Part of a small language model's weights.
Size: MLP 640 GELU, 3.38M parameters.
Architecture: biases, tied embeddings.
Training: a variant of Muon for these matrices, 102M tokens, 12391 steps.
MLP neurons of a small language model. Each row is named by its layer, matrix (up: input weights) and neuron, and shows model dimensions 0-95. Each number is 50 + 12 x the weight over its row's rms, rounded and kept within 0 to 99.
Before each neuron's rows, "fires on" lists the tokens most often at its 100 highest values on Wikipedia text that the model never trained on.

fires on: "if", "iv", "\n\n", "ir"
L2.up349:56 27 52 45 40 46 48 56 60 79 35 58 46 50 65 47 45 56 35 46 72 49 55 38 50 46 75 38 65 45 39 63 25 51 46 57 47 49 58 65 66 79 43 52 72 38 51 44 55 74 40 50 56 47 44 46 59 66 33 49 59 49 56 36 46 45 37 39 52 52 55 41 29 44 43 64 55 64 57 37 62 48 60 41 58 48 32 42 45 45 51 48 58 38 42 47

fires on: " un", " sp", " large", " small", " \\", " off"
L5.up375:16 68 55 41 50 58 63 51 64 62 34 61 49 36 62 61 46 42 59 81 45 16 47 37 58 53 54 51 47 48 48 45 60 43 49 43 51 46 49 57 61 53 21 42 46 37 60 40 55 59 59 49 58 39 48 60 50 48 52 40 48 63 51 50 45 82 54 41 58 56 30 44 25 63 68 44 46 51 59 43 50 63 34 38 33 48 52 54 56 58 57 71 62 67 50 31

fires on: "er", " place", " success", "==\n", " member", "."
L5.up632:35 70 40 64 42 64 59 56 64 51 42 74 36 42 49 41 35 33 45 53 43 53 50 36 53 65 25 63 53 47 59 55 47 36 52 58 43 55 48 33 71 78 32 36 32 44 50 38 67 32 43 61 68 54 32 31 49 36 37 56 35 49 51 51 62 66 53 38 54 57 53 58 36 33 37 39 39 39 56 54 35 74 60 71 68 47 35 51 62 57 55 37 29 44 58 52

fires on: "ed", "hib", "ran", " Leg", "ted", " ed"
L5.up601:48 52 54 57 40 65 49 44 53 62 43 53 50 33 45 69 44 54 56 58 36 70 29 54 42 30 72 58 72 67 62 65 51 60 41 36 53 32 59 57 56 29 61 51 36 58 84 74 50 53 70 42 53 48 28 64 61 75 52 63 41 46 42 47 39 62 50 64 55 53 31 36 64 47 51 47 58 30 32 52 53 43 58 34 63 69 30 40 58 49 56 56 66 54 44 26

fires on: " un", " pass", "ur", "ront", "ret", "ular"
L5.up324:46 72 43 56 47 59 65 64 55 50 54 55 42 50 50 49 59 51 50 63 61 53 20 76 39 48 24 50 52 46 36 63 30 50 52 60 56 57 61 59 69 54 26 59 55 38 29 35 59 37 49 52 71 56 60 65 42 48 48 64 35 69 66 26 35 55 39 56 53 61 46 45 54 38 44 42 55 53 56 37 43 51 66 39 62 28 56 32 34 59 51 41 56 61 70 41

fires on: " it", " view", " air", " mod", " west"
L5.up507:47 61 50 40 63 69 40 51 46 65 35 50 51 49 27 51 72 54 56 64 49 43 50 42 65 37 61 72 59 54 52 58 55 57 47 58 48 59 36 39 56 62 57 37 52 41 43 37 61 40 57 57 51 40 40 53 51 59 52 58 43 79 52 59 36 56 58 61 54 55 47 31 33 30 51 17 68 43 27 30 39 56 32 42 72 37 65 38 59 31 40 64 36 51 37 26

fires on: " |", ";", " with", " from"
L2.up52:74 39 43 70 51 38 57 50 44 47 65 67 49 40 42 51 41 57 63 48 37 62 47 51 57 58 45 48 44 51 49 22 61 61 59 55 51 52 61 68 32 59 67 54 64 57 55 41 46 65 65 48 34 43 54 56 47 56 35 64 42 36 29 49 54 53 37 32 67 57 50 67 45 54 60 40 50 31 44 73 58 47 28 51 49 23 49 60 62 31 38 68 70 49 59 50

fires on: " O", " For", "stitute"
L2.up600:50 37 44 37 59 46 50 54 34 61 43 64 41 64 49 46 43 65 61 39 38 64 48 41 23 42 54 63 45 51 56 52 42 41 57 65 34 73 71 44 44 51 54 66 49 56 33 50 50 50 48 61 58 51 75 52 50 51 43 36 67 36 38 35 61 44 44 50 55 64 68 50 40 48 42 49 48 50 57 51 41 28 39 45 50 33 34 60 55 41 51 54 39 34 33 53

fires on: "ac", " comp", " he", " n", " we", "ag"
L7.up61:42 59 44 41 59 56 73 62 63 62 67 68 53 45 13 43 49 33 56 37 65 74 68 43 43 51 31 55 62 44 59 33 47 46 47 72 56 45 47 38 33 30 66 40 32 41 58 44 41 50 63 34 54 38 50 63 43 50 46 37 37 58 50 48 60 67 35 58 61 58 42 46 47 79 42 55 54 81 35 40 37 34 57 53 54 39 50 56 41 48 36 43 31 53 63 51

fires on: "In", "-", " s", " The"
L2.up263:65 57 34 37 51 54 42 49 47 41 62 47 47 62 51 31 63 59 61 57 71 58 49 51 68 51 50 52 53 41 48 41 43 63 40 46 69 32 53 37 42 62 68 38 59 14 28 50 34 67 71 52 57 45 55 56 40 31 54 69 46 52 54 47 53 61 51 64 46 36 24 53 49 62 46 42 44 52 60 45 43 56 43 54 52 57 41 76 46 64 22 50 61 70 58 67

fires on: " O", " D", " back", "aking", "ted"
L5.up83:39 82 45 37 73 46 47 48 51 33 63 39 43 53 57 64 65 52 49 38 52 18 67 68 53 52 48 66 50 53 67 28 31 33 54 51 56 42 59 40 33 85 52 26 63 37 59 55 55 55 56 76 54 62 41 52 47 61 47 66 38 57 49 51 62 55 39 51 57 40 54 42 54 38 33 52 24 58 51 58 53 60 55 45 52 27 36 57 55 50 60 56 55 59 60 56

fires on: "ors", "ents", "res", "ers", "ions"
L5.up486:63 51 60 51 69 31 39 55 29 37 24 33 42 42 59 58 33 44 73 43 40 50 54 47 56 45 56 27 52 37 36 61 52 39 78 55 63 67 51 58 47 53 39 71 46 51 66 49 58 22 56 41 52 50 34 53 62 33 48 75 48 41 69 55 58 42 75 27 51 52 34 62 57 39 35 40 35 47 51 41 59 61 55 57 40 46 57 67 57 50 53 26 43 44 64 43

fires on: "al", "ree", "r", "or", "-", " main"
L7.up32:56 80 48 60 42 28 42 71 50 50 13 40 53 39 53 53 49 55 57 49 63 54 46 52 48 37 47 65 38 31 46 50 56 57 33 54 47 90 43 50 51 53 38 42 70 27 48 36 54 62 55 48 79 72 56 38 62 45 58 47 59 46 50 55 64 45 52 59 69 33 50 54 63 51 59 28 51 30 62 32 48 61 48 42 61 63 38 32 59 48 43 50 49 50 42 57

fires on: "ather", " pre", "ollow", " ft", " beg"
L5.up341:55 40 44 74 73 72 47 41 29 77 35 44 44 40 34 62 65 51 50 35 70 30 52 63 60 54 63 25 46 54 58 37 45 71 37 49 48 59 63 41 45 36 67 42 29 46 50 40 55 38 65 30 40 63 15 47 51 42 26 52 46 57 48 43 44 50 51 59 49 50 44 44 48 48 63 41 78 64 23 50 48 41 46 35 69 58 64 48 38 52 51 70 44 53 50 49

fires on: "ach", "at", "he", "aj", "gh", "ett"
L7.up506:33 56 42 54 53 61 50 46 73 65 60 58 22 63 34 56 44 54 39 66 47 57 52 73 52 49 50 39 43 65 60 36 27 55 62 43 72 63 54 50 53 32 55 62 58 44 61 60 62 58 59 46 31 47 58 46 59 54 46 30 57 52 47 44 58 66 75 49 43 42 71 60 42 54 29 51 47 30 55 44 39 35 20 49 56 46 51 53 55 50 53 60 59 52 50 54

fires on: ")", ";", ");"
L2.up399:52 66 35 71 48 55 37 45 46 40 57 52 47 35 61 51 41 25 30 54 59 57 36 48 59 43 29 65 50 45 40 34 32 55 41 38 58 38 47 52 58 59 70 66 56 51 60 41 34 49 57 19 40 43 33 66 73 61 47 52 70 49 32 66 59 63 30 43 57 59 51 61 44 39 62 47 59 35 54 64 36 32 69 51 79 51 47 29 44 42 48 45 53 45 46 56

fires on: ",", "\",", " sp", "),"
L7.up351:56 32 45 51 50 43 45 59 51 49 63 27 34 53 54 47 57 34 65 46 48 55 61 45 45 44 57 61 64 58 40 38 48 59 43 44 57 39 51 45 33 62 50 55 60 40 45 43 55 86 41 35 53 56 57 37 79 91 45 57 43 59 69 64 45 62 54 75 41 54 47 25 50 55 54 47 67 37 39 42 22 53 28 50 41 54 43 25 45 56 43 74 27 49 42 62

fires on: " War", " Court", " Record", " find", " En", "ind"
L2.up593:24 34 67 58 45 37 26 49 42 67 59 45 48 43 62 33 39 53 60 35 64 04 54 30 57 51 60 39 40 48 61 44 45 47 48 48 56 52 54 52 40 34 64 47 24 61 52 27 42 77 34 80 69 53 54 39 61 38 37 45 59 56 52 57 48 47 35 51 34 51 52 49 52 38 64 36 66 43 60 48 37 27 51 38 49 39 61 61 40 55 59 64 42 51 54 37

fires on: " comp", " by", " expl", " and", "isc", " produc"
L5.up389:31 63 34 47 32 46 47 64 39 41 40 64 68 65 57 48 58 49 35 46 79 62 83 56 72 39 63 32 60 59 20 45 65 58 61 40 78 60 43 61 63 47 39 38 59 43 47 51 52 60 46 54 45 45 26 52 72 38 37 58 42 71 35 53 45 56 40 54 50 45 65 54 40 66 41 49 60 58 37 39 53 37 44 41 51 53 38 46 59 41 37 52 40 47 50 49

fires on: "',", "u", " of", "an", "–", "en"
L7.up410:48 40 41 32 60 50 57 42 36 43 68 25 42 52 67 77 51 49 55 43 58 40 58 49 64 71 46 45 45 50 46 47 47 43 60 53 50 65 78 72 47 41 34 41 30 48 65 44 61 36 38 43 48 35 72 53 54 39 45 43 34 58 44 45 43 75 62 58 43 43 62 54 64 42 68 60 52 57 30 42 55 33 57 32 52 60 62 41 49 38 79 51 40 33 44 75

fires on: "ow", "U", "iber", "(s"
L2.up340:45 62 48 53 34 49 41 49 46 48 43 53 39 53 52 32 45 46 43 42 37 31 34 57 60 51 57 47 42 47 53 59 39 36 52 32 62 45 39 46 43 54 56 60 39 59 53 56 70 58 47 71 47 44 50 56 34 36 31 58 58 52 34 57 43 31 34 55 56 58 69 77 44 69 30 28 39 68 43 32 50 62 55 26 62 43 50 49 47 57 53 40 47 54 50 57

fires on: " D", " V", " Fl"
L2.up629:49 60 53 33 53 61 33 37 40 34 46 50 39 28 42 61 49 48 44 64 49 59 46 52 42 41 33 58 58 73 42 29 56 43 42 67 65 55 70 41 68 63 44 38 52 30 68 43 48 70 32 53 45 31 50 55 55 52 42 29 42 56 44 21 45 36 34 31 63 38 44 41 52 51 42 58 57 65 54 61 63 66 59 27 53 58 39 74 54 52 58 43 42 58 51 57

fires on: "D", "-d", "ant"
L5.up160:41 54 47 56 38 49 38 66 36 47 52 36 49 55 56 59 47 51 67 49 42 63 60 61 69 43 51 47 55 66 69 64 32 74 43 42 64 24 38 41 39 43 62 65 60 53 48 51 61 45 46 71 46 66 22 47 43 46 43 48 53 42 41 59 46 60 38 57 50 13 51 53 55 45 82 45 41 40 52 46 41 52 44 56 50 65 20 65 37 41 36 61 55 28 50 58

fires on: "ing", "y", ".", "le", "as", "ed"
L7.up2:70 50 31 45 20 40 51 62 35 53 52 54 43 71 67 62 58 49 56 37 56 66 39 53 59 47 48 22 43 57 37 37 37 49 87 59 39 52 44 46 51 47 44 45 47 56 54 67 40 58 45 47 63 60 26 49 59 43 35 70 46 48 53 55 37 47 56 39 47 59 55 68 44 45 43 32 78 49 52 56 54 55 59 53 45 43 61 61 39 47 30 48 56 40 64 37

fires on: " D", " C"
L2.up169:56 45 68 49 65 85 47 45 47 37 61 61 37 46 77 33 48 40 59 47 29 55 85 34 44 40 44 58 63 53 64 55 46 58 39 48 49 60 46 32 36 64 63 52 49 52 65 49 50 40 33 45 46 25 53 45 62 56 47 62 53 42 47 59 66 61 39 45 63 56 52 43 40 37 67 71 57 48 39 57 48 48 57 44 36 29 53 52 38 39 67 57 47 50 63 39

fires on: "d", "n", "c", "t", "inc", "on"
L7.up371:53 62 63 42 52 56 58 51 66 34 53 60 61 54 34 60 65 47 62 43 49 53 53 63 54 46 59 42 53 68 61 54 46 43 41 48 38 56 39 49 46 58 56 49 32 31 43 20 65 81 75 45 41 44 24 39 67 66 55 42 44 57 23 53 71 56 69 44 55 41 42 52 60 56 42 66 49 39 45 46 48 29 43 59 65 63 16 62 43 32 45 47 54 37 52 50

fires on: ".", " along", " comp", "her"
L5.up10:34 39 64 26 48 52 36 37 46 44 69 56 59 53 27 17 37 44 46 39 53 67 53 46 49 57 54 39 51 33 60 50 48 58 48 53 30 41 42 51 60 40 36 56 70 45 30 27 37 50 55 53 39 41 66 63 55 69 37 53 51 62 41 46 51 55 52 41 48 57 50 39 32 64 37 53 45 54 35 53 48 55 18 54 49 56 62 39 61 57 71 52 58 34 69 45

fires on: "O", "he", "aly", "í", " O"
L2.up367:58 35 57 37 46 59 67 75 49 71 36 53 47 66 72 50 30 40 50 44 44 61 40 45 59 77 64 70 57 46 37 52 28 53 55 62 56 39 59 74 36 47 35 55 55 36 58 72 36 67 52 66 45 60 75 53 73 42 51 39 38 66 47 25 38 54 30 41 60 51 55 53 66 49 38 41 29 59 45 51 67 56 44 38 43 47 43 66 55 51 37 56 61 30 49 47

fires on: "o", "en", "re", "ar", "em"
L7.up568:43 31 57 61 40 38 66 79 40 31 45 40 64 35 45 48 44 33 50 53 41 68 37 56 29 44 40 60 43 52 70 58 46 52 41 71 40 65 70 46 40 48 72 52 35 45 48 56 63 74 44 58 33 63 48 31 57 38 50 56 46 48 68 22 34 61 46 27 70 45 45 36 51 49 30 66 62 57 38 32 49 42 58 50 51 28 53 33 44 58 24 46 40 65 50 56

fires on: " no", "ual", " any", "'s"
L2.up507:39 45 46 61 66 31 36 61 43 77 49 51 46 32 44 55 41 57 35 45 49 66 57 76 34 51 64 54 47 34 61 49 33 54 52 36 50 62 50 32 40 54 57 52 28 37 55 47 32 46 56 42 44 56 55 68 49 47 66 37 55 38 81 55 59 22 47 47 41 45 64 59 59 60 70 56 49 55 38 41 47 40 32 38 32 61 46 25 41 22 53 25 57 54 77 44

fires on: "_{", " dis", " Port", " cor", " bet", " Camp"
L2.up424:55 36 20 52 74 48 47 58 43 35 60 56 35 54 51 48 49 55 55 52 42 34 62 57 55 41 39 42 55 38 58 41 58 34 43 42 55 54 54 57 56 39 62 25 58 42 40 65 52 60 40 61 50 42 46 57 34 52 43 53 66 64 79 36 53 37 59 59 54 60 60 40 54 55 56 42 40 52 41 50 48 37 45 21 53 50 50 52 34 41 73 55 49 47 63 43

fires on: "ult", " life", " bl", "ograph"
L2.up267:84 53 52 52 64 58 58 45 55 43 42 55 45 44 29 62 49 39 58 43 58 45 52 51 45 38 69 45 55 54 34 78 46 66 55 30 46 78 61 59 60 40 67 39 42 52 43 37 40 68 71 25 58 42 35 53 47 63 24 48 59 27 43 44 41 56 40 64 46 41 50 36 51 62 45 63 60 35 33 68 61 53 60 67 61 41 42 60 39 61 57 64 45 66 45 70

fires on: " L", "pe", "ore", "re", "p", "ax"
L2.up296:50 68 64 44 53 81 43 61 47 38 58 67 57 55 45 65 70 34 59 43 58 27 55 37 42 56 27 50 58 42 69 39 43 57 52 57 58 59 56 53 46 45 62 45 52 40 52 47 67 47 55 30 45 63 40 29 51 42 46 60 13 49 37 45 48 62 71 29 41 50 80 45 59 73 35 66 62 43 45 56 46 41 55 58 51 47 43 49 69 42 56 46 51 58 55 32

fires on: "ist", "ce", "ure", "ant", "west", "land"
L2.up107:45 67 46 27 57 68 54 44 55 59 37 56 67 36 43 66 52 64 36 48 41 42 50 63 31 44 54 64 43 38 50 40 54 58 58 72 28 58 46 35 54 51 40 76 37 74 28 66 49 28 43 62 42 50 53 32 40 34 42 58 45 54 77 55 31 57 45 57 48 30 34 62 68 35 37 52 59 48 40 45 41 32 55 69 65 62 45 36 39 43 68 45 51 44 29 46

fires on: " m", " A", " km", " r"
L2.up63:42 37 46 28 53 43 41 42 44 68 54 57 61 50 46 65 60 51 61 48 56 59 75 49 67 43 41 45 52 48 62 71 69 70 48 69 51 44 25 38 60 38 54 60 49 54 67 43 53 55 32 50 50 58 53 47 71 55 69 48 59 41 55 64 42 57 45 65 41 36 54 51 59 27 75 44 45 65 50 51 48 46 24 54 40 28 32 41 49 41 48 20 59 54 83 47

fires on: "s", "d", "ed", "les", "sk", "l"
L7.up251:36 36 49 60 36 39 35 40 59 64 77 56 40 49 38 82 58 55 27 61 55 71 47 57 64 56 41 54 49 61 61 41 52 43 55 39 53 51 37 44 33 57 33 66 40 53 73 64 73 65 51 73 55 61 56 60 51 50 63 35 20 31 47 40 57 52 74 60 55 50 44 63 39 52 42 63 67 46 47 56 33 47 60 44 34 29 39 45 36 67 36 19 55 51 49 40

fires on: " c", "o", "ar", "ry"
L7.up417:46 56 54 63 40 51 57 55 60 54 35 49 60 51 44 53 26 54 51 51 35 49 50 48 56 46 68 41 53 46 77 63 53 59 49 41 50 33 39 67 61 53 61 49 60 13 51 62 50 47 24 42 48 69 63 50 53 52 53 57 50 54 55 39 65 60 40 35 53 60 43 24 16 44 71 49 55 29 41 41 51 61 65 55 47 38 37 64 49 63 56 42 49 53 51 76

fires on: "ed", "ver"
L2.up486:39 52 47 49 44 60 58 56 33 74 41 44 59 41 56 55 45 63 49 57 47 72 51 65 54 34 67 48 44 43 49 59 55 38 46 41 33 43 46 52 63 58 62 69 49 31 45 51 51 55 29 36 39 55 51 62 34 60 41 55 41 49 62 50 29 47 26 51 44 61 45 44 61 47 83 61 67 45 34 44 61 37 50 28 56 87 66 28 35 56 56 25 51 42 53 62

fires on: " stud", " rel", " exper", " educ", "ducation", "198"
L5.up31:59 59 52 41 43 36 46 39 61 39 55 45 36 43 47 56 45 31 58 31 79 53 55 57 35 33 53 36 50 55 46 54 45 86 49 57 48 46 53 64 61 33 28 43 54 58 55 60 44 49 60 68 40 32 57 40 52 35 59 58 55 22 36 53 39 51 53 58 29 62 34 33 57 47 37 42 45 50 63 44 62 56 35 50 53 35 32 68 29 50 59 43 64 62 40 65

fires on: " elect", " team", " ch", " City", "ump", "ec"
L2.up166:43 33 51 58 66 54 53 44 75 62 70 58 41 46 65 47 52 51 44 63 44 45 64 60 51 85 69 43 57 67 47 57 53 40 46 29 55 36 43 31 71 45 66 62 54 41 37 37 56 59 39 33 49 60 47 43 45 57 39 69 51 35 54 22 61 49 48 65 48 61 65 45 54 48 59 42 33 59 48 54 49 28 30 47 49 48 17 46 64 78 57 39 70 43 45 58

fires on: "ed", "ent", "ered", "red", "s"
L7.up201:39 69 66 66 32 56 49 36 60 62 35 68 35 31 31 54 38 26 20 43 55 44 50 45 63 39 35 57 47 60 54 41 61 42 53 48 53 40 48 44 36 43 20 59 54 50 38 41 48 62 62 54 43 44 33 44 46 61 38 50 26 36 64 56 53 49 55 55 47 61 42 65 62 63 61 42 51 57 56 40 41 70 66 59 69 73 55 42 62 83 57 41 59 52 39 47

fires on: " as", "=", " Se", ":", "ointed", "aw"
L5.up406:53 41 63 47 37 54 45 51 46 51 69 72 39 41 68 41 42 49 48 59 54 48 47 35 60 66 62 64 73 45 62 58 72 55 36 48 39 21 52 65 45 36 60 51 54 45 46 40 52 65 66 52 57 58 52 45 57 54 59 51 73 54 38 32 18 38 58 69 51 59 29 42 34 41 61 40 60 59 32 56 63 65 38 48 20 62 51 31 45 38 54 57 64 37 56 43

fires on: "ical", "'", " her", "{"
L5.up194:54 53 40 27 46 60 57 63 64 46 32 41 43 68 63 73 24 68 59 36 86 59 59 64 66 28 73 70 40 58 64 46 58 65 62 40 54 47 69 48 29 64 71 46 49 48 44 64 51 40 38 62 66 53 51 57 57 29 49 51 36 49 39 26 51 52 42 63 38 31 54 43 48 49 59 49 62 41 59 28 44 41 53 67 20 55 39 38 51 43 48 60 52 62 49 59

fires on: " le", " gr", " prov", " incre", " rece"
L5.up517:43 42 54 58 31 53 58 34 34 50 51 41 43 39 43 69 58 18 52 35 45 48 44 60 46 48 23 52 59 36 52 44 46 45 56 34 43 24 44 52 76 58 55 60 63 16 54 48 63 49 62 53 59 59 62 51 54 33 59 52 51 64 35 41 70 30 60 29 43 70 53 54 56 47 46 56 41 69 59 64 41 51 33 36 63 57 45 46 22 71 64 43 60 57 58 49

fires on: "io", " F", " program", "ina", " term", "ly"
L5.up626:67 55 76 53 75 48 71 39 44 57 42 42 33 67 38 63 48 48 54 47 46 39 45 46 41 48 62 51 52 59 50 60 48 72 43 42 49 45 57 45 47 60 64 51 57 44 42 41 50 44 57 60 22 46 47 49 57 42 45 42 73 42 63 66 56 49 72 23 39 69 50 46 40 42 51 33 33 27 47 53 41 35 40 45 51 28 42 43 57 43 52 54 44 69 44 57

fires on: " A", " D", " c", " H"
L2.up22:59 29 44 31 76 53 39 51 55 49 58 36 50 56 52 39 49 42 52 41 48 62 64 43 56 35 38 61 50 50 41 69 53 32 38 37 45 40 55 25 46 45 51 48 43 63 58 50 56 56 40 33 68 63 62 39 31 75 30 74 36 47 39 28 51 60 42 33 35 45 43 54 72 55 43 66 33 46 60 55 58 58 59 55 30 56 41 57 54 45 61 53 38 43 37 60

fires on: " m"
L5.up295:45 49 74 37 40 56 44 57 39 40 57 30 43 53 39 49 52 42 36 43 39 37 61 71 65 40 43 47 54 59 32 49 40 40 47 52 55 36 53 33 30 52 61 61 60 64 50 59 47 40 29 51 61 57 44 62 59 48 43 63 38 51 62 71 44 31 54 57 47 47 49 57 61 67 49 51 55 32 64 47 28 39 66 60 56 25 69 32 56 52 67 52 57 24 42 58

fires on: " s", " c"
L2.up234:72 37 46 59 65 78 28 78 53 41 61 42 57 34 31 53 38 48 58 37 47 52 60 56 44 50 40 47 48 27 57 62 58 47 61 41 65 31 33 39 37 39 56 49 63 36 45 64 71 47 48 72 50 71 48 53 46 47 64 53 35 42 50 24 55 68 23 69 49 46 55 57 34 67 58 58 58 45 37 54 40 62 34 42 37 50 46 56 56 64 35 28 39 54 45 55

fires on: " rest", " level", " performan", " show", " Record", " released"
L2.up462:46 28 59 62 60 58 32 60 37 40 42 46 45 53 60 33 54 40 24 59 42 53 55 33 65 43 62 57 33 52 62 46 43 66 41 49 64 52 26 57 41 41 61 59 41 58 35 43 36 61 63 61 47 53 48 68 38 62 57 63 72 40 77 55 45 56 35 66 53 62 48 36 29 43 47 36 52 47 55 54 48 59 12 58 57 50 50 42 26 49 43 67 57 67 29 42

fires on: " d", " rep", "ublican", "ig", " int", " add"
L7.up191:45 45 62 42 34 44 54 56 46 47 43 59 51 58 50 63 71 29 49 39 33 70 41 41 59 45 51 71 55 52 54 57 37 48 57 55 62 50 69 75 32 48 57 31 56 51 60 35 55 58 66 47 56 60 38 61 63 43 33 81 68 35 60 51 61 70 45 56 41 42 38 47 31 51 45 37 60 49 49 20 26 44 49 46 38 44 26 53 54 61 40 70 45 37 59 49

fires on: " of", " Cap", " in", " Rock", " War"
L7.up287:81 40 43 32 65 62 47 61 37 55 24 66 36 48 40 27 60 72 36 58 51 39 51 40 64 31 63 34 53 49 47 53 27 66 40 64 55 58 61 55 40 46 43 44 61 57 35 61 49 57 19 46 76 65 50 34 68 49 41 52 49 49 50 47 53 63 66 59 69 58 34 73 60 28 53 54 44 62 67 54 45 61 42 37 32 40 37 49 56 53 51 54 24 57 46 41

fires on: "ress", " season", " years", "erson", " member", "ator"
L2.up181:56 53 47 50 48 30 30 44 60 30 46 45 47 56 53 41 45 22 48 57 56 62 70 47 52 61 59 64 49 28 44 39 68 40 56 42 49 65 51 61 44 55 61 31 51 41 56 48 43 66 48 57 53 83 46 70 53 47 50 62 64 39 54 36 45 77 73 47 62 52 52 62 49 57 40 48 24 54 50 39 48 34 58 49 60 43 29 48 67 45 42 51 50 57 37 48

fires on: " p", " c", " Party", "5", ":", "1"
L7.up60:53 52 58 45 33 44 36 64 51 57 50 64 43 32 40 34 37 33 34 29 65 62 62 27 34 52 68 52 67 19 46 53 54 40 66 70 57 49 41 69 56 47 74 73 65 27 62 84 66 25 38 68 47 50 52 48 62 51 64 63 39 52 35 54 75 47 54 49 55 40 49 62 51 50 28 26 74 52 70 56 49 57 58 37 31 47 52 62 46 58 47 50 51 50 60 55

fires on: " M", "um", "u", "-M", "erm"
L2.up443:53 45 57 38 54 54 48 71 45 73 45 70 55 54 49 70 20 54 72 36 53 68 32 39 56 44 46 47 40 53 46 46 57 40 56 52 59 45 68 49 37 56 62 39 50 44 41 37 66 28 46 53 35 59 38 41 55 66 55 53 50 53 34 46 35 57 63 44 54 61 30 56 60 65 68 63 42 43 42 51 48 66 61 39 40 26 39 47 69 42 76 29 54 50 39 49

fires on: "red", " old", "ized", "ud", " Ed", "ru"
L5.up293:31 69 66 45 42 42 60 44 23 60 44 61 50 44 52 37 47 53 44 62 46 48 60 21 55 62 49 40 78 54 42 64 58 40 39 51 51 46 43 31 55 82 61 40 59 35 38 66 56 49 66 70 46 62 36 41 57 65 62 30 46 45 33 35 50 63 44 34 55 56 33 53 52 29 49 60 51 52 49 32 51 46 63 37 45 46 29 35 44 57 57 53 50 63 83 55

fires on: " l", " pr", " ab", " ar", " un"
L5.up228:51 45 46 47 45 52 53 50 47 33 65 66 56 40 60 44 33 22 74 37 81 51 39 44 50 41 67 34 44 39 69 36 43 58 52 59 60 59 23 66 67 56 61 47 54 56 72 57 53 40 40 63 45 63 52 42 00 52 48 64 46 62 40 28 56 52 60 65 35 50 69 43 54 30 43 48 56 71 68 66 51 51 45 35 61 57 42 65 51 58 45 59 42 49 39 45

fires on: " =\n\n", "ra", " author", " ac"
L5.up288:65 68 25 41 48 39 37 47 55 25 45 53 32 45 47 59 45 34 60 61 56 62 53 55 62 39 48 41 61 47 62 51 54 50 70 86 35 60 54 54 55 58 50 45 59 57 60 61 38 55 52 52 79 78 30 35 48 59 49 19 35 57 51 46 46 43 54 49 44 50 52 45 55 43 53 68 43 48 50 60 51 33 46 66 70 33 55 44 50 48 49 51 28 64 61 51

fires on: "per", " long", "oul", "old", "wn", "ull"
L2.up388:53 61 61 47 57 34 49 49 41 41 45 44 37 39 27 44 69 55 47 46 29 34 62 67 62 58 37 57 47 57 57 62 55 55 51 44 63 65 46 61 66 35 46 57 31 54 47 53 78 73 58 53 34 65 44 42 63 39 45 66 70 45 64 37 50 79 42 41 78 51 48 54 55 77 43 51 66 54 42 47 64 53 53 38 30 29 36 59 50 52 30 46 67 60 46 50

fires on: "it", " mat", " until", " time", " St"
L7.up452:48 61 43 67 68 56 42 46 60 47 55 65 55 59 73 37 44 64 78 61 34 44 48 35 41 52 51 43 35 58 51 69 52 68 36 42 64 44 65 50 58 66 61 26 39 35 37 50 40 45 56 33 47 43 32 53 71 52 72 62 43 54 44 47 35 29 26 36 55 35 46 50 47 47 47 45 47 56 71 57 46 54 55 59 40 49 43 82 45 49 60 61 51 78 38 51